Weights of a small transformer language model.
Size: 9 layers, width 576, MLP 2304 SiLU, vocabulary 17371, 46.5M parameters.
Architecture: LayerNorm before each block, learned positions.
Training: a variant of Muon for these matrices, 636M tokens, 9710 steps.
MLP neurons of a small language model. Each row is named by its layer, matrix (down: output weights) and neuron, and shows model dimensions 192-319. Each number is 200 + 40 x the weight over its row's rms, rounded and kept within 0 to 999.
A block is one neuron, or neurons of one layer that tend to fire together. After each block is what it responds to, as a language model described it from the Wikipedia text at the highest values.

L4.down64,203,267,252,244,193,164,152,129,154,203,178,264,233,198,194,209,170,177,186,220,172,262,144,254,144,200,147,160,218,185,156,223,227,150,183,113,143,166,239,223,182,214,233,192,183,257,114,220,148,232,131,164,214,214,149,184,184,202,161,235,193,151,235,185,197,272,222,201,185,268,219,283,113,246,199,137,222,177,259,214,214,197,189,315,241,268,172,199,132,126,186,146,146,265,218,156,104,157,174,205,206,244,136,91,195,305,191,119,181,142,178,159,186,217,211,177,185,223,134,168,124,287,158,217,185,197,249,204
L4.down210,237,271,166,237,193,190,180,251,260,165,284,205,99,264,183,296,175,146,159,161,226,184,115,202,185,239,122,187,170,205,210,215,190,266,198,251,210,167,231,171,224,222,239,219,228,183,258,153,194,215,221,107,238,240,273,179,243,260,195,133,202,136,172,220,221,232,231,152,203,220,220,223,249,189,198,159,202,149,183,153,158,291,176,214,208,212,252,218,165,197,218,169,211,214,237,197,216,227,275,200,216,198,235,197,190,282,244,223,204,179,187,201,161,231,184,152,114,161,184,305,189,265,178,161,219,251,218,220
L4.down215,177,183,210,202,158,222,230,205,273,197,221,223,205,201,149,255,213,148,231,246,160,255,239,222,193,220,218,142,144,186,175,203,192,166,151,218,202,203,148,165,209,233,173,194,176,178,200,217,224,202,247,193,226,151,148,181,197,205,244,233,187,214,202,270,270,175,165,197,269,188,164,145,143,157,268,180,274,167,167,191,259,245,251,149,217,255,218,194,201,258,211,148,177,277,217,171,258,216,169,176,181,212,243,245,218,192,216,208,167,172,229,181,275,202,276,151,212,132,223,258,176,240,123,175,144,204,202,168
L4.down684,187,132,154,217,180,213,152,215,328,194,154,251,155,184,202,166,224,248,204,195,237,162,177,244,197,184,168,218,126,232,217,198,299,205,218,225,178,262,258,217,237,203,239,170,210,172,200,220,186,198,206,166,223,135,264,212,219,239,196,205,167,128,239,238,193,273,102,227,158,214,244,166,113,123,174,155,258,255,189,179,156,147,201,165,226,229,211,255,120,206,171,228,233,140,224,211,158,162,215,186,203,205,229,199,224,196,128,194,228,217,176,160,250,236,170,162,162,201,183,233,170,177,205,206,277,117,232,184
L4.down1465,210,249,211,240,307,181,151,175,230,248,213,230,197,137,132,228,178,230,162,195,190,184,248,170,225,231,233,183,191,237,198,237,207,242,195,188,222,152,156,174,225,270,207,208,201,193,185,169,195,190,228,217,174,162,202,337,180,198,217,150,164,164,224,166,231,174,238,213,180,181,135,179,196,141,172,197,186,182,164,101,199,129,195,189,209,185,282,217,161,174,188,176,175,208,148,244,207,177,208,175,234,164,200,170,261,175,225,194,209,210,286,246,267,224,234,220,154,245,161,235,291,211,207,227,249,193,177,183
L4.down1572,151,200,83,185,224,219,220,204,248,177,158,221,197,235,249,152,146,167,116,184,254,257,182,177,249,228,226,155,170,169,223,256,202,181,133,205,143,254,202,143,250,259,167,224,255,196,150,191,153,229,214,244,168,202,177,232,166,182,226,192,213,185,244,177,262,126,153,199,148,193,224,173,139,173,210,183,181,188,181,195,243,224,147,98,199,99,156,267,208,269,274,211,176,215,188,298,232,178,194,227,277,183,218,182,239,224,196,214,117,178,170,231,203,213,131,210,184,163,246,226,221,200,192,232,190,205,134,273
L4.down1718,222,190,228,200,172,164,216,181,197,227,188,253,219,232,217,222,211,213,229,187,177,183,166,243,161,176,219,223,189,184,225,255,172,227,207,164,131,151,264,211,178,219,215,210,271,204,252,277,193,220,180,270,142,182,213,217,183,213,220,237,144,120,188,133,262,210,117,225,309,223,206,142,189,140,257,213,132,265,230,251,214,118,149,187,255,154,219,193,183,215,178,223,187,244,167,214,186,229,85,208,249,204,227,176,220,206,198,149,181,206,227,155,287,272,202,246,184,243,165,211,204,231,172,226,234,237,225,127
L4.down2030,198,267,181,153,201,176,40,199,264,128,254,251,225,202,215,191,89,199,166,157,198,158,267,241,244,159,229,222,207,223,236,188,183,220,190,235,232,193,249,217,206,223,176,155,202,189,172,166,207,288,198,192,209,215,144,193,261,225,145,188,170,129,130,237,228,261,151,302,166,258,274,224,215,213,270,232,164,124,149,133,305,227,246,188,237,200,208,202,265,199,174,144,216,252,163,189,259,246,229,167,226,129,211,163,205,268,214,210,255,158,288,183,290,203,165,216,181,208,285,212,143,214,204,206,199,224,198,170
Responds to: Surname start in names

L3.down86,195,169,206,217,120,214,175,193,213,222,204,229,210,196,232,206,234,187,173,203,184,171,249,242,275,197,216,121,299,215,233,208,212,160,195,155,198,102,292,234,230,174,153,212,189,175,220,136,224,230,250,178,198,180,257,221,131,157,248,123,241,197,222,245,163,193,206,265,219,252,166,250,202,192,202,200,326,181,189,153,179,151,261,184,223,197,180,167,187,238,202,260,212,155,185,150,203,187,197,267,192,146,250,215,162,117,178,202,117,210,202,178,148,185,199,133,178,178,267,197,170,241,219,177,183,199,148,227
L3.down1168,166,270,237,199,239,201,216,160,146,234,145,195,220,173,152,205,153,147,220,205,191,215,149,210,165,128,250,181,178,171,162,248,191,221,286,165,269,220,159,265,205,174,211,192,145,213,223,159,197,170,156,243,224,206,208,189,239,180,205,247,214,227,192,244,127,224,156,202,115,180,171,199,212,297,216,194,183,203,240,230,188,134,257,224,203,182,191,138,209,190,230,261,174,233,232,129,108,212,203,152,188,131,134,219,234,253,207,214,205,267,149,122,159,183,206,214,113,179,158,234,195,204,174,159,235,200,170,296
L3.down1370,202,253,189,200,193,210,235,260,176,196,187,197,171,125,245,194,223,273,175,208,254,172,274,250,212,205,173,256,204,255,196,169,223,179,189,207,156,189,206,267,201,201,253,201,305,241,179,140,182,283,183,242,169,262,228,119,207,198,140,273,194,215,191,242,146,115,179,258,208,163,78,160,264,191,141,193,222,156,300,215,254,221,191,253,212,221,145,147,135,150,199,162,226,146,261,187,252,272,187,231,167,150,197,177,195,260,158,194,126,143,154,191,241,261,174,202,140,202,215,145,285,191,170,256,186,213,177,163
L3.down1455,241,178,180,226,240,180,310,203,191,246,215,196,240,219,198,189,183,135,173,103,183,285,209,200,174,195,216,155,207,222,195,162,151,272,200,287,200,187,176,188,173,294,128,240,108,263,198,207,181,196,127,218,232,184,203,252,201,195,243,157,159,219,175,200,239,186,168,227,214,175,194,190,168,210,246,244,297,243,157,227,212,145,142,209,236,160,215,240,216,220,273,224,148,151,294,263,224,215,210,209,211,140,190,217,190,222,130,203,193,246,168,194,189,132,207,103,151,145,183,175,218,215,189,270,162,230,152,239
L3.down1511,183,194,243,128,285,207,186,178,166,260,182,180,225,246,175,216,249,146,270,187,217,182,180,199,178,227,240,200,253,139,178,198,173,238,152,200,248,180,231,189,211,142,192,133,227,206,239,248,216,155,224,142,187,165,181,246,225,235,180,168,187,238,207,178,249,231,182,164,190,172,265,168,240,268,203,200,141,233,200,236,257,168,194,210,242,152,188,259,154,154,172,181,166,237,141,173,156,212,136,178,195,179,222,213,172,230,195,185,214,208,158,216,188,259,207,241,236,102,211,273,150,194,200,263,183,200,191,193
L3.down1875,170,214,186,175,187,173,174,144,212,223,178,169,186,185,163,212,166,241,193,173,262,172,185,206,143,200,167,167,156,116,203,197,167,151,214,193,205,208,165,206,190,136,212,287,228,172,201,156,227,216,146,202,274,186,302,198,274,155,183,248,151,230,252,153,224,169,238,198,218,179,206,178,182,246,260,277,189,210,218,249,186,251,175,208,187,170,199,217,215,212,168,156,158,160,153,203,161,228,195,216,278,164,182,191,213,220,238,176,186,173,125,223,287,130,249,214,209,238,247,198,200,212,147,203,212,264,228,204
L3.down1957,246,215,221,235,168,216,205,265,196,179,202,238,162,247,154,231,185,214,159,212,250,253,264,176,204,192,224,272,170,222,147,202,251,222,229,142,284,250,249,179,153,150,245,263,249,135,208,192,228,268,177,300,255,141,209,114,198,163,203,117,162,172,169,251,203,188,251,210,209,186,186,166,213,216,180,194,153,231,270,272,163,178,188,238,240,200,209,169,247,216,213,213,92,220,253,174,236,220,205,146,181,223,225,210,176,202,206,202,350,228,155,210,197,188,242,220,234,141,222,154,148,245,235,259,208,232,236,255
L3.down2225,280,220,113,206,180,259,182,229,192,196,263,273,202,215,150,176,232,193,131,139,269,216,175,114,225,264,190,194,136,221,134,166,209,241,151,164,83,283,234,192,183,181,212,175,162,254,205,134,176,246,200,258,173,196,183,136,121,192,165,135,212,188,159,247,208,210,232,135,197,175,254,258,222,187,254,236,185,240,187,173,191,263,190,242,212,117,240,164,201,218,203,187,158,210,133,199,205,148,196,135,198,208,209,263,267,219,177,161,160,212,138,211,226,168,158,233,179,198,202,240,222,205,230,217,219,239,231,261
Responds to: Year start after preposition

L2.down1461,199,164,199,165,223,208,165,271,202,218,170,223,193,188,218,140,208,196,289,264,184,186,142,242,203,217,266,192,181,224,147,207,180,154,205,177,175,169,309,197,213,190,265,171,195,148,136,102,183,258,203,239,195,240,202,246,226,236,169,246,191,170,198,208,237,176,179,207,202,153,147,217,218,236,260,182,245,233,220,217,171,169,161,182,245,167,230,227,182,153,243,160,165,147,207,178,239,208,200,219,207,209,208,151,207,241,139,146,189,166,208,201,190,240,196,203,203,169,215,241,278,260,212,261,220,209,210,185
Responds to: Surname word pieces

L3.down112,212,111,189,216,149,142,190,193,209,101,205,257,202,125,237,220,155,227,196,231,102,195,158,239,156,196,186,154,188,238,205,182,160,195,220,217,124,191,230,224,140,214,208,211,220,228,185,213,269,217,194,197,232,203,209,248,241,160,150,228,161,145,281,204,271,181,214,216,282,134,178,203,198,250,172,220,238,237,186,182,225,188,247,230,230,150,201,212,181,129,227,194,208,191,221,147,225,216,188,165,184,156,263,263,230,163,159,187,227,251,274,223,225,186,139,195,217,196,162,254,159,141,167,193,208,185,231,257
L3.down138,181,177,176,202,192,178,191,252,216,160,177,192,259,157,121,208,181,258,243,212,141,133,165,272,248,221,213,148,244,222,230,147,238,130,216,160,206,216,186,213,238,177,284,182,234,151,232,116,193,236,256,166,174,243,182,225,154,162,175,260,180,200,155,145,223,227,228,115,199,144,222,211,134,155,183,210,187,221,203,163,157,179,233,191,214,263,167,219,182,155,195,196,154,190,222,139,169,170,141,212,218,124,217,235,143,123,172,123,156,194,170,207,166,246,122,198,227,268,205,240,175,223,178,196,122,228,218,232
L3.down140,271,205,150,155,191,287,218,213,215,208,135,184,171,218,183,221,262,207,186,199,208,222,212,195,236,157,226,214,236,184,233,183,188,184,182,200,204,124,187,139,164,161,228,233,213,203,230,250,150,165,183,222,211,237,174,192,211,252,171,232,113,214,233,243,270,149,204,178,240,140,273,265,239,158,168,165,198,161,160,167,117,192,165,282,254,231,192,244,184,218,158,236,213,165,239,254,146,253,141,168,237,185,169,109,174,195,196,124,216,259,276,230,245,214,218,144,170,189,182,290,157,142,176,212,212,138,198,174
L3.down645,228,196,232,196,175,252,188,289,167,137,196,275,258,135,135,199,204,261,154,190,93,189,203,275,179,171,260,203,198,276,192,220,204,213,200,217,228,158,237,183,159,186,201,214,196,211,249,160,180,191,243,188,120,154,192,223,199,182,197,254,150,253,217,135,221,237,154,156,180,113,211,169,131,234,265,206,291,220,158,226,200,153,232,265,270,212,204,233,206,168,197,201,211,162,201,205,188,153,188,250,250,212,252,197,221,200,148,215,157,184,186,214,189,222,188,212,170,232,185,233,155,215,148,190,220,189,217,170
L3.down772,197,208,183,198,124,233,137,209,180,202,227,188,169,169,195,191,219,283,239,209,243,150,259,328,179,213,231,148,183,283,167,256,122,194,83,213,209,226,262,174,165,225,244,251,134,240,197,168,179,208,144,197,192,137,170,222,207,157,164,202,151,184,142,205,298,216,243,215,160,207,218,273,198,167,176,165,202,183,214,159,240,114,150,138,267,176,105,179,241,146,194,240,248,229,203,209,140,222,219,170,185,198,262,100,222,176,209,133,205,269,309,163,349,208,213,181,177,301,200,257,113,167,220,263,243,203,185,278
L3.down882,193,270,173,248,219,204,206,303,189,220,225,213,213,228,186,247,156,283,235,219,182,198,241,227,229,249,255,185,264,221,189,186,214,227,233,144,255,236,204,199,262,263,195,209,156,199,167,190,202,246,252,181,202,190,147,206,214,187,146,261,179,159,189,295,261,260,136,142,113,252,166,216,156,270,215,227,251,161,238,172,178,131,194,239,127,275,210,173,209,169,244,188,125,222,223,246,202,219,196,193,260,232,261,176,256,248,151,213,219,201,187,162,246,270,175,181,174,200,164,239,134,273,209,211,223,144,233,217
L3.down1793,195,228,187,230,129,225,219,220,193,161,167,265,225,230,192,164,260,228,211,280,162,202,201,244,142,210,197,177,231,189,205,230,165,189,189,173,237,162,200,197,199,222,172,120,272,180,211,153,187,167,130,115,195,177,199,227,187,135,173,186,198,157,160,156,200,148,252,168,178,227,139,190,193,188,197,204,163,222,226,239,227,167,156,213,278,196,263,207,177,207,189,145,238,205,291,250,145,233,198,180,244,176,224,204,211,214,238,131,198,171,106,258,222,174,201,294,241,244,177,229,250,186,164,172,205,141,189,202
L3.down2011,130,141,255,217,188,165,191,246,217,204,195,186,257,217,151,193,133,216,219,224,100,209,176,216,196,207,260,195,199,244,232,209,261,211,196,167,149,211,229,220,161,178,210,184,218,218,156,179,187,167,214,189,246,192,206,148,209,180,152,219,166,154,209,166,157,245,116,138,189,230,187,249,170,169,238,193,228,191,234,168,211,139,259,271,208,283,199,212,191,152,200,236,182,138,203,195,220,212,199,250,195,152,157,264,215,258,136,142,163,207,156,160,155,193,164,234,171,239,209,215,141,257,155,215,144,165,209,214
Responds to: Surname start after first name

L3.down113,73,248,152,197,203,251,211,179,120,192,151,174,198,253,230,220,246,201,196,178,228,135,181,240,185,209,191,237,240,141,149,180,121,274,160,203,252,177,226,177,179,217,159,139,126,186,200,212,242,250,173,232,167,150,182,202,218,205,235,169,176,179,239,187,219,174,108,132,102,176,192,215,266,174,178,148,230,268,186,205,147,209,218,139,188,181,209,199,184,98,151,223,237,186,170,145,203,140,189,219,210,195,222,260,180,177,138,155,203,178,228,194,156,247,260,225,160,176,182,191,221,242,211,204,252,149,212,145
L3.down149,194,163,178,285,218,212,198,292,175,181,215,181,215,172,208,226,202,200,182,214,244,201,182,228,249,135,122,210,219,178,192,148,189,196,201,205,207,149,213,276,185,170,323,246,270,155,238,157,183,194,207,218,217,189,218,255,150,170,96,235,192,127,232,242,252,184,152,191,245,185,280,187,197,218,175,213,194,199,191,244,201,270,197,170,221,107,211,250,214,213,177,241,191,232,244,143,134,164,269,263,213,197,207,215,191,190,223,275,168,206,146,166,182,189,253,184,149,190,199,206,190,203,156,239,197,258,228,176
L3.down1013,270,171,171,129,215,132,189,275,152,205,200,265,129,157,191,150,162,243,198,190,127,141,180,143,186,214,167,303,289,158,190,202,230,191,199,151,173,236,198,178,188,150,248,242,241,188,262,178,202,257,195,170,168,156,198,231,149,194,177,219,147,180,163,255,237,230,191,178,231,121,286,213,169,213,194,187,128,202,180,225,215,175,223,176,181,212,166,165,228,266,186,106,210,174,192,167,173,126,279,156,275,227,137,177,220,230,255,221,233,212,152,179,206,238,200,201,154,206,189,242,159,130,219,246,178,222,192,227
L3.down1515,208,164,177,248,197,189,248,154,172,209,238,168,191,181,162,143,203,157,206,311,158,222,214,181,193,111,189,208,129,197,216,230,199,246,190,177,139,194,199,142,207,216,153,157,237,224,199,240,253,246,205,206,205,246,196,253,209,170,205,176,248,295,244,157,212,166,231,200,128,223,179,228,271,212,186,190,188,185,238,226,164,172,169,243,199,121,142,170,168,239,272,207,239,198,215,157,152,222,204,194,166,172,266,213,242,196,195,246,124,144,228,154,184,79,178,141,152,139,216,230,212,141,180,213,204,210,176,227
L3.down1540,191,208,174,229,224,202,221,243,196,203,214,277,188,151,142,167,207,255,207,205,191,210,237,207,208,210,217,212,171,170,118,258,182,201,229,204,218,175,179,213,205,180,247,204,143,276,191,191,185,223,168,222,120,214,152,196,248,225,163,175,176,260,217,84,262,158,206,179,167,167,179,195,239,144,232,234,203,250,151,154,190,186,190,171,110,185,272,221,227,236,172,190,246,213,217,166,219,216,256,151,220,205,178,191,171,218,214,150,242,195,154,265,161,237,142,211,170,186,217,204,190,213,123,177,180,222,180,270
L3.down1798,231,121,184,238,202,211,261,174,220,164,236,228,202,192,203,139,165,271,191,188,237,146,197,137,136,198,242,219,153,126,151,189,172,179,202,216,255,163,258,267,190,203,197,213,184,229,119,185,172,139,183,233,257,252,193,241,205,197,138,173,201,188,221,249,285,159,192,262,174,221,290,152,193,182,191,245,100,155,150,191,128,202,166,191,175,185,160,192,183,234,190,165,220,221,160,140,224,204,184,257,220,291,148,169,227,217,282,233,222,168,126,229,236,188,141,255,210,185,218,208,187,202,128,226,179,178,202,248
L3.down1921,189,232,167,165,204,235,203,285,164,208,198,207,172,173,153,135,148,201,234,190,139,195,207,237,175,188,219,176,211,200,229,262,184,187,219,166,171,201,248,293,155,272,210,249,275,157,144,227,235,179,199,166,193,209,205,256,189,218,211,184,196,170,236,242,129,240,248,223,163,153,202,182,190,204,267,249,223,167,157,217,225,160,226,193,249,193,167,233,190,278,254,195,206,243,206,144,179,147,174,160,237,163,126,263,199,97,209,229,198,212,88,235,143,143,184,202,172,222,139,212,191,131,237,231,163,182,259,248
L3.down2170,212,186,203,249,220,111,200,220,174,187,249,174,198,164,162,212,232,213,186,194,210,184,303,173,247,205,176,231,211,167,238,247,200,234,213,184,184,203,210,212,194,228,259,188,297,183,214,136,223,237,235,249,178,212,209,254,257,175,191,172,190,143,193,220,152,225,223,229,253,223,276,236,187,184,244,212,179,270,250,159,197,193,209,178,197,100,232,178,176,255,174,146,231,226,201,197,186,112,190,172,209,160,207,198,195,190,309,216,218,168,146,179,168,193,193,159,126,169,169,213,230,254,181,179,203,341,194,190
Responds to: Clause-boundary before main subject

L2.down1613,186,185,156,179,125,231,210,211,271,197,219,251,115,186,270,237,151,170,219,216,247,207,192,153,228,192,203,210,179,160,197,142,167,261,142,198,203,156,180,195,211,203,148,239,231,232,200,141,174,223,123,201,217,212,118,231,212,246,214,192,178,215,170,137,326,165,278,252,166,237,192,206,228,238,297,167,206,201,213,94,243,220,142,134,149,209,169,217,246,176,144,212,242,248,229,224,203,148,162,183,139,221,190,144,196,141,210,256,208,269,233,290,183,221,131,213,170,164,233,161,243,180,254,218,152,219,204,207
Responds to: Digits inside dates and numbers

L4.down738,190,218,244,233,170,270,231,204,179,236,120,253,168,210,131,196,232,237,180,251,260,140,197,185,189,167,226,218,160,173,178,201,192,223,196,161,245,233,245,191,174,202,151,171,183,240,152,123,204,260,177,257,150,240,146,202,234,251,121,220,228,201,170,193,204,216,189,130,163,265,183,280,249,134,200,224,244,216,177,215,177,158,176,221,189,246,167,272,219,153,172,169,253,267,171,226,164,165,200,210,169,224,187,189,245,217,278,257,247,235,144,205,225,177,160,172,230,255,230,231,179,237,189,172,171,123,199,175
L4.down969,168,157,191,257,185,181,216,117,260,206,191,230,223,214,127,235,164,229,241,163,170,179,238,229,255,202,259,178,172,206,175,206,236,268,224,186,163,219,209,264,199,208,162,162,152,238,213,205,245,241,221,153,242,185,273,157,271,238,234,87,270,243,179,155,162,223,146,212,257,189,217,193,197,215,245,200,224,265,214,205,249,259,250,145,236,120,213,230,211,175,180,160,210,222,173,212,266,171,270,240,198,173,148,171,188,212,102,169,212,217,140,228,238,124,223,208,129,198,267,197,174,161,167,127,243,176,191,196
L4.down1278,225,210,150,247,254,247,148,248,247,294,265,260,173,224,148,200,200,132,191,172,188,238,223,259,197,240,234,231,246,217,205,221,223,157,129,164,260,243,214,285,227,201,252,100,217,201,221,146,193,194,169,279,219,233,175,229,244,174,140,152,304,254,259,197,227,226,237,210,293,221,185,220,224,178,204,248,224,225,222,178,126,260,201,158,242,195,108,248,264,118,180,156,168,198,182,222,134,188,136,184,187,200,228,206,176,158,193,233,248,247,206,270,140,162,155,223,195,247,182,173,152,173,220,221,208,235,183,201
L4.down1950,164,193,178,237,198,125,164,209,209,124,190,233,145,189,227,142,170,236,257,163,212,140,236,209,209,317,143,173,205,173,135,245,193,202,161,232,164,149,185,140,181,252,167,210,144,158,184,180,123,230,202,261,196,158,246,220,210,256,165,187,175,160,212,145,260,220,222,269,228,167,155,183,187,239,130,235,160,233,220,186,178,148,191,226,188,134,241,138,252,214,211,196,153,182,232,186,240,95,216,203,172,189,282,221,246,188,173,202,173,218,246,180,242,219,140,216,199,184,204,200,233,147,134,179,169,182,139,228
L4.down2219,110,126,192,235,205,187,162,183,256,184,157,186,176,252,134,224,248,193,204,177,203,196,143,194,205,201,232,202,235,183,200,223,184,163,216,223,197,255,176,132,151,205,220,222,209,192,216,153,176,200,179,217,215,173,204,251,138,228,160,137,184,135,147,203,243,304,197,221,258,195,170,126,268,170,260,211,151,287,217,242,259,215,184,212,254,205,246,192,196,231,152,216,149,236,193,149,200,213,185,255,171,235,254,186,232,222,183,280,119,134,164,187,240,169,228,178,172,135,218,261,230,195,197,217,233,218,224,230
L4.down2222,187,192,198,197,204,302,219,195,199,171,210,234,243,213,224,214,161,60,222,238,165,249,208,210,129,212,179,170,222,246,220,196,214,202,210,235,229,212,171,133,193,136,188,171,269,196,214,154,195,242,184,212,278,166,200,207,220,224,155,254,105,256,233,116,228,178,320,209,259,134,277,242,235,180,216,248,200,228,210,201,215,154,243,210,193,203,147,187,247,228,261,181,226,263,208,153,126,236,118,219,255,158,136,208,222,161,258,248,176,208,243,199,238,200,173,180,231,207,204,255,235,201,230,140,163,177,202,174
L4.down2248,235,223,178,188,138,183,139,171,156,167,196,199,170,257,164,211,215,271,235,216,109,165,257,188,148,231,177,177,213,215,212,228,204,148,255,231,163,192,212,237,188,200,231,207,236,230,185,207,189,245,230,177,221,303,235,210,188,172,271,217,135,144,208,200,135,197,183,185,214,217,165,268,243,202,217,205,191,232,240,180,234,177,258,239,160,222,169,233,140,213,255,253,167,215,254,126,229,278,227,129,227,198,233,161,102,161,235,218,197,205,185,172,230,264,187,252,163,208,162,158,200,196,236,235,187,190,222,188
L4.down2265,174,166,205,191,258,173,213,156,194,254,223,205,145,176,221,242,205,197,204,217,234,187,206,192,273,223,182,169,185,190,191,194,247,203,243,249,256,292,183,175,205,211,188,198,201,159,222,210,196,186,148,232,238,194,210,175,179,194,218,162,216,131,203,147,268,160,224,124,202,175,214,172,180,201,194,195,228,242,132,193,149,108,183,249,137,164,199,155,240,234,208,181,241,196,266,151,164,205,157,195,208,166,211,230,202,277,219,270,174,244,211,199,250,295,227,175,258,177,255,243,240,242,257,250,232,199,165,228
Responds to: Second date in ranges

L2.down362,251,158,193,222,209,168,266,230,123,139,168,187,125,211,234,206,188,155,159,230,269,137,154,200,223,248,179,210,177,182,178,175,185,182,150,166,177,214,134,217,200,199,252,271,208,241,176,159,232,148,220,236,249,258,198,230,186,143,177,226,206,171,294,179,203,248,261,201,228,193,288,188,196,250,216,161,191,186,199,183,171,300,233,206,166,253,183,163,210,244,243,202,182,219,205,128,162,161,290,259,213,174,183,199,242,197,231,203,185,230,217,153,247,254,221,241,191,202,136,193,242,218,244,240,191,298,184,147
Responds to: Comma after introductory phrase

L4.down568,284,287,204,186,185,216,220,199,205,184,130,153,120,203,230,182,121,196,219,170,147,201,287,149,230,157,297,141,171,261,161,202,194,211,251,188,167,159,206,205,219,219,226,163,261,198,204,207,143,209,201,150,209,181,101,200,178,126,230,173,232,186,205,206,194,196,253,238,175,250,160,214,261,249,256,91,253,123,270,218,220,199,133,261,229,243,203,196,183,270,148,200,230,226,226,188,195,162,298,206,228,185,196,166,157,168,187,253,223,250,184,145,223,194,200,101,163,174,166,245,187,182,244,182,186,231,207,188
L4.down798,190,248,185,188,195,258,146,96,210,286,157,216,231,210,226,196,193,218,215,109,198,182,174,171,243,182,205,198,139,213,200,209,172,162,100,210,135,149,165,220,201,174,213,265,205,249,242,235,181,202,168,224,208,188,139,272,126,235,175,234,177,213,244,266,159,161,188,170,212,234,166,151,225,163,174,228,194,251,262,265,187,155,246,212,198,161,194,225,220,144,196,214,179,234,190,180,170,154,267,279,195,190,207,152,313,168,190,248,204,219,162,243,227,165,283,267,219,199,253,235,199,222,177,172,156,253,180,174
L4.down1130,233,253,145,182,164,291,227,205,236,198,228,170,206,255,205,204,154,152,221,217,220,204,234,198,188,225,201,228,192,231,189,203,192,232,186,148,210,147,210,173,185,176,161,194,220,179,123,185,242,132,176,208,168,215,205,225,161,139,267,136,104,203,179,269,198,283,161,183,169,225,221,181,167,168,183,218,161,183,197,239,236,182,166,228,258,181,176,234,260,237,133,224,177,227,264,176,234,153,207,275,225,151,241,261,192,264,155,199,179,216,203,185,213,195,211,205,229,159,194,206,147,143,123,197,169,169,181,193
L4.down1245,214,195,129,227,197,182,245,142,156,246,166,139,153,100,268,155,187,235,121,210,184,230,159,156,213,255,246,155,239,189,225,240,188,152,210,156,197,184,202,128,229,222,243,209,184,200,179,197,239,222,198,246,252,190,193,222,221,225,243,229,223,186,148,166,187,204,163,156,240,183,244,143,243,264,276,179,262,140,169,158,215,176,198,195,131,178,205,218,221,128,211,222,100,246,203,169,224,171,238,244,239,227,240,194,249,227,173,289,206,182,251,233,188,254,228,211,179,328,170,207,156,142,204,162,157,145,228,185
L4.down1306,226,172,198,193,143,146,221,266,231,166,123,212,121,234,179,192,206,167,215,234,207,208,214,144,242,223,120,228,275,118,179,190,156,143,220,172,311,183,232,227,168,207,209,257,163,153,276,166,184,192,195,220,230,148,247,182,266,202,183,232,230,238,165,196,235,165,237,179,223,125,199,235,220,169,210,174,146,213,297,206,222,210,160,212,257,184,146,197,242,184,189,140,168,215,126,243,191,192,190,224,217,196,169,223,116,181,163,201,150,142,180,178,236,179,222,141,224,227,234,193,241,195,185,197,196,159,200,235
L4.down1317,207,152,252,249,171,91,313,229,127,141,174,217,182,216,163,222,210,206,175,273,181,177,194,185,138,222,276,223,272,164,217,190,200,213,180,237,195,191,228,277,183,185,234,235,218,188,189,161,260,142,167,193,183,163,231,185,127,135,230,246,241,183,210,213,255,193,214,212,244,120,216,143,207,218,145,212,160,206,299,103,171,170,185,215,240,173,171,188,152,177,159,230,259,200,160,269,165,217,189,259,256,243,127,219,253,278,268,236,156,228,210,152,209,163,186,229,237,211,190,185,170,212,125,149,172,222,207,148
L4.down1956,164,187,225,226,141,231,253,259,214,209,190,109,265,185,230,176,245,281,257,246,244,177,188,160,191,135,190,212,258,255,165,204,208,216,290,200,182,191,273,212,234,222,166,171,228,257,215,184,183,244,183,169,172,218,85,221,150,266,265,160,130,220,213,185,158,202,166,240,277,163,245,224,216,193,201,227,250,224,190,192,239,185,165,176,204,192,242,253,152,137,193,261,207,185,144,215,246,205,193,235,275,208,237,212,137,197,230,190,189,211,96,118,185,161,243,151,197,297,267,185,180,122,212,167,166,188,290,292
L4.down2085,176,226,212,210,162,248,223,254,219,270,251,197,196,168,198,124,195,201,162,227,188,201,159,109,187,205,186,209,233,174,196,208,118,190,282,151,258,209,158,266,199,90,177,242,266,230,131,156,194,160,206,218,228,257,177,174,178,196,199,231,79,187,135,231,237,229,191,241,235,146,325,242,205,198,164,193,167,217,213,180,146,226,245,181,225,136,180,193,221,220,247,175,220,183,265,180,256,208,245,216,205,160,167,243,251,184,229,190,238,157,109,242,175,123,217,173,216,147,222,230,249,187,112,189,184,192,203,267
Responds to: Introductory-phrase boundary